MLP neurons of a small language model. Each row is named by its layer, matrix (down: output weights) and neuron, and shows model dimensions 0-255. Each number is 128 + 24 x the weight over its row's rms, rounded and kept within 0 to 255. Numbers have three digits each.
Before each neuron's rows, "raises" lists the tokens whose logits its output raises most directly, leaving later layers aside.

raises: "ato", "ative", "ikawa", "icol", "rd place, bronze"
L7.down1260:096150104127098172155135127128114154114106138160126149094095114113105136125142118143137100112133100119101160116105149125151141098143099141162128112120127133142133096121104114119127130165129124097108093169057175163106151112129108153118117080174151098098123101096131149138116128129096124119164104153134124140109106084140109162126130150127134180170134160106137149118127120120139153140142161129121133104145169131128111165141098113111133087141157119080092111118134121142164120169112140100118110156176134104118131131143101139143085132084140132156108137101135127164121124138135150185124107139168103071112096119125131085124116140114086125134120120123140110119165116111124147153143134122075152117119133149140145154118148139116107111136119078125142137105122127131138111132114106

raises: " age", " total", " length", " diameter", " height"
L7.down1059:123140197184139151097116134154106113090142091155113126134102123093141158113119126139153088114143132158136119116103109085124100139176128138102106141126175113134144134147117050127123117135122157164101099114115173158117125140089132136122134153147153098145102122138161169163138125163171142118147076111133149135113099154089093143147162106132116125193165122109136119084084122110084144132112128131124117077125111142158158148180178122131141098141137129149095154110123109150107136151126124116131139102162132121115145094140130110073129150115094152149109074145156167101172168116129153137161104145152116157134090111148118128100107129157129084130147138163146103111135135104122098104143138166142078112137125143117174119128132111143080131140138091136121124127133160139130117110104113

raises: ") was", ") is", "\" was", ") are", ", was"
L5.down414:164100149127134116128165085111112124106106159135150147120086105111089170140163097111156147115147132163127161160168155130123169179123108151153167152139109148114153113107144132162118106124132132115144176119148060125114171131150111168123099144109121096138103186117159154081121137138100153176098134073092174155132111110116104133123143122114127162165104129179099132145124121079138111118143149115107096119121157103118118147153108146143142111119146152101116158164116146126117147139174131134136144145128109112153131140155138133111169184101134118144090096098148129130157129102182087138133163145106132147184116115112185135103155095144154137125125139156088188157116121144103137136123130124138091148133133112165082079132085144088129155138114149125111160120119148118101101141161113

raises: "ures", "uring", "ure.", "ures.", "hes"
L7.down443:115134124124109163108106118121182136147119158109131087110119134117172077119102120116109180119112155100118118125052156126137099129142122139098142148111103146120122154124165125095123098102115134131150131122127145102122127136077188096134148145107124127115129146134127143114123100103128114157149126161135128137156143081153094138117175136170163124133117130133117124113079148128168183130108140122152084104132146180122116154184097120156108128104131095134142134200126163132112103164083146108105191115172108145118124113133116132118145118123149125140101131156178137150156118164128136138108163083140112149110135151147162130124138177129097169143087110179122140118117155104147082080144114149141137166097135164091146151139150150123092097110134090098132136127096173158141140094142160

raises: "s ", "s |", "s | ", "s (", "s the"
L5.down629:103129148097130132143139114114096158135135130152132133125107141131141152161142106153144138105115081129134090140144161136103149147168135105146172159168142113082107109141127133122106128186079114108108142175139141134095170127134115132106114121104165118143133118131125159126124148106085093146134125144118113121160098123103100117127154128134177116129135153129151162142112166098158143101088087155121169104101057172086098137117137163117089107124107107144137165168116119109082118107150133131091172197139115120151141118137087142170140145141171100171107125067148134145107129101087122185155140148123081110125138110139175142176081121129121087124127124110120133113143148111125111097134116062097152072139122100097128143162121122135150169130111123130124135111116098109111125160137136

raises: "-year", "th", "ets.", "-year-old", " decades"
L7.down428:136100144098155133112086154121116118158172103142113130149170093110134133136111124154153100149131118125150136163115156130151126168111119059139137156116105183127154111098123122133106151154130135132139107098119123140124141126092155129164083106112110146090138133145154142136166063099128168120100123091142122133139073102124083103142110096152125133131132091098134122071084157112147139084148104188119144140135170138112128195108135148120112113134136133120139184181102128128122138138133120135159130094119147150123152109143122117148152146105126126139126131122133145150152151140119121118155140157112116149145143108163119116157149150147107136132145171091178161116142115147106142116123135122138138164096134106138084141132113151136080127135098163160131145106089122134174154128121129

raises: "olog", "ism", " mean", "ism.", "ological"
L7.down1249:087158092108115093104120165125156137144151160139115126091117131105097147101135138112118121141183139173148149093132089118098114076118137159170139160171101145121161146128132134129173124127141139133139126127130157175147170144169115112118108129142129137144137165151082142150163159116150149137109141095117139143075137161135118127116161101177157109123118145134096147114108156152159139106128122067138114117139120085142122143111164128116087156093101127132163099082144105148126121140120124166104091099123136116095119138132122124124124163096080109176096150142125119103128127144106117093158155096104199119141138107173126132135080116114143105113171143090158126150150136152117103132139152124137120121138135110132109177144108129135157078135141129116171166148120140161117112153102117

raises: " |  |  |", " |  | ", "===", "===P", "=== "
L7.down673:015127088122120122115144131130181140108123117122097104079089133134113099139138125142116161137114129131080099122151132195134111136155122113109131122121103135132073144132161132178133112167114126105143121135160122110130149157096138149091130149135142177117081121137129139165142136121156096159162124190120121151154183143114103096137113163092152154146103089100118149108123151124147167095118129080151106085105109112143142137179126094143121119129110107114111120137120138149134131134147069157125142150099143121169152108155140154122158089149097146102162104093125160155133116198127121163141127142136134121124148146105134099124156160153158109150142123117123153122126115103150105147109149115109154127123110117115109130123106102118111190143182167118131154122118109147136112172115117

raises: "ja", "je", "ji", "j", " serv"
L5.down1230:127154174101103143141085137130125142138135121158154143115126143121170141159138095151097160135133140127173169108126099106158129139153093122131125100131136135128180103130158149145138114121138100189193122149069161120077085141136117120139114130132133122145078113144114145086150159143063118112143125150119148105114097123140099141112114132063111139150112136146139174153137107160113150120173156148132124146130143103166174142173122144160131152102099112080111136096117126076128139166131155129129119126179110099108111169103103130137114143113119110151155089075116115131135146159123121089139119144132149132073191137126143123124125150129131134122097136132181145204101121139128116143162112124144147116112097129130110103129129162136123134104128108127091114147138115148124125106151146

raises: "a", "a B", "a,", "a R", "a S"
L5.down707:142110148135146154134153127115151121135122125089148131110069118115112152116146157155135114113131149164063126157130106125159069145129088128114134148113140149137090131117117111137155105101101170187161127196081162123112123079155083171098133140176126119149121126113124082121105128117064105116114141115123096158116080144103129132140160164147141134129112130071124130108181098124159138122112155129117108157127163119127159121119094122137128140098088126128107173139108179154131100142119164103084158138147125073159105125128114157156092112139128093160113131154139143151144164116089116123144146158111108115123107134148178120156090158139100116150104151123122151137140147105121116137127113115115158171094139165092121130176123107133153138132139119155091129165139123163157122147088117

raises: "alog", "board", "le.", " enzyme", " Chile"
L2.down533:153130116149100134149136092126154122095152120135164112148150161138118147132166129140106137133109132103158122169119123142148111120129133122129143124118101142141122136110176112107100106134133134143093133089113098135154108122111123123126125109134132106159128100131134151147123131083137101133135089118128149113160119111155093121122126136113092093129116104172102096148122121080121134131164168120105165134110142152148107119127172154120089131123114108142102102118113116145164123151116133157166105141122125143107113131139089090150165168098155106107124121108136139085114137147111137141131137125140171132176140160140133172127081092126164185121126110142158132150075175147114135078132153159132168100133080164116156118145112169112140099073165154188122093165145108128107096120132078

raises: " Order of the", " awards", " Award", " Medal", " Prize"
L5.down1271:174127115129106158144155110108126098113127131100161138106145173091059112160110106121183146144095125126137114105114119104110125122110127093169145124148117135122155133108112144147127165125130123090137153175147142074131128110155127137124116118097127121146105081125084128140113134137138111111155124140141118155142119091119133164115146105052119152088123097118118160104140153153176126150138128119098089138148137137134115100130133139176128157136124109095132132157160145146153119127106100099105139132109105119157126117130132129120101150158130065174085113107127135137093146104095154134082140070149127136101132115133155132188156081099077143101118168130072139127114100104150118164086170148143099169130129147158134163113127100130142140170171097116150109102162139143145109150119127

raises: ",", "100", "103", "K", "018"
L7.down1174:125125099114156115169160143102152117134103119115112142098124118172123145131131133098119161137114132114146117130121144255129100133124142093142142166120178100088111128117131125104134151118146134106097106109143166130127139125135176149129122120159121127088112117133124175110136114147099123104157128117159104109135159149108185161077124126103135105130129086165127137116133139126157122121160110115149122073110145130118124103156121116094165144158117129139180118138151133107156162116100114136145128157139117130145140098110126137123133119120110116103113108131122159121138148156182109103085143101160148146151146097169133133105148123136127129133096085167126134097152129129107131166137107118150161143121112121121069128142194186153101113125098137143171107118124111146138136153129140

raises: " at the ", " on a", " in ", " at the", " on"
L7.down688:136145129167131161106111105153134143150110136082121122160137145087108107121124143124084144152135144166131110120152104098117133132099113149124137120145132110137185117129127149133127135114146139144151107113068157141148060101093141164066130145148092152128105150177096097139183147096146160119077113107099156137154130120148119166116125139086161121113154134119091137162167147128145126147117106115135165141097105146105097117129136082139167140126172146160122135113146113121131134110096141134108137157133126196115144147129147124134110087157072182129091116104142116174170101132134142100107126151139155109122185135170146140116144107137118168137138133121126167115177137126134111133163104141130104141090128146180132153143112149119132118183098093165114136129117146140132145133132109

raises: " operators", " operator", " distribut", "wise", "-man"
L7.down1485:133154151084093148167187132138141151135113127139130138165100134123158135138083121108159142144146147103122086138086132093150153116165120135103121108113132119111171138130155156131117120144100150138172129114105141122158099161141093128125128118160119166164113123094124159077096098126132108099096116174149090106160113161136105175092095114175160083153154135149152173103104133156104088155108100139155098111108123148156107144169155157089123131138161135123097149119115093142124087180155109099130120151154095105091140107132094140144106106121130101149132161120132151118128133100112121110147122168131118125098103159087145134118140135113140090129088144134090096134135121101164121129112125114119183157126139103076135134103107088098146127128126122129089153171106156093092104178121147

raises: " between the", " between", " among the", " between the two", "iv"
L7.down1483:154120161146097119089132137143172109138100122168106156129166106096129141108118167112122138138121138088105182142163140134149161117138119105146127141108128116093133120162182141127114099100101116128140131150106174158123129088119171111135153134113135141143104159148122183123167126133103108128043095129124126130143134113128127126081151163103120155126125125097164134097157150129133100131111146107071145128120113156141137126107136112143161099087128119142087151104157131129134094130124194109169126134161128132104146115137151131137134175129096110101151151132160095095128124137145117120143160143112130117101104117154137112163153125098154142090110149120124144142164100133137088132111101114129147123136119116147149133129153139109136142181132141091140118101149152099114119097111131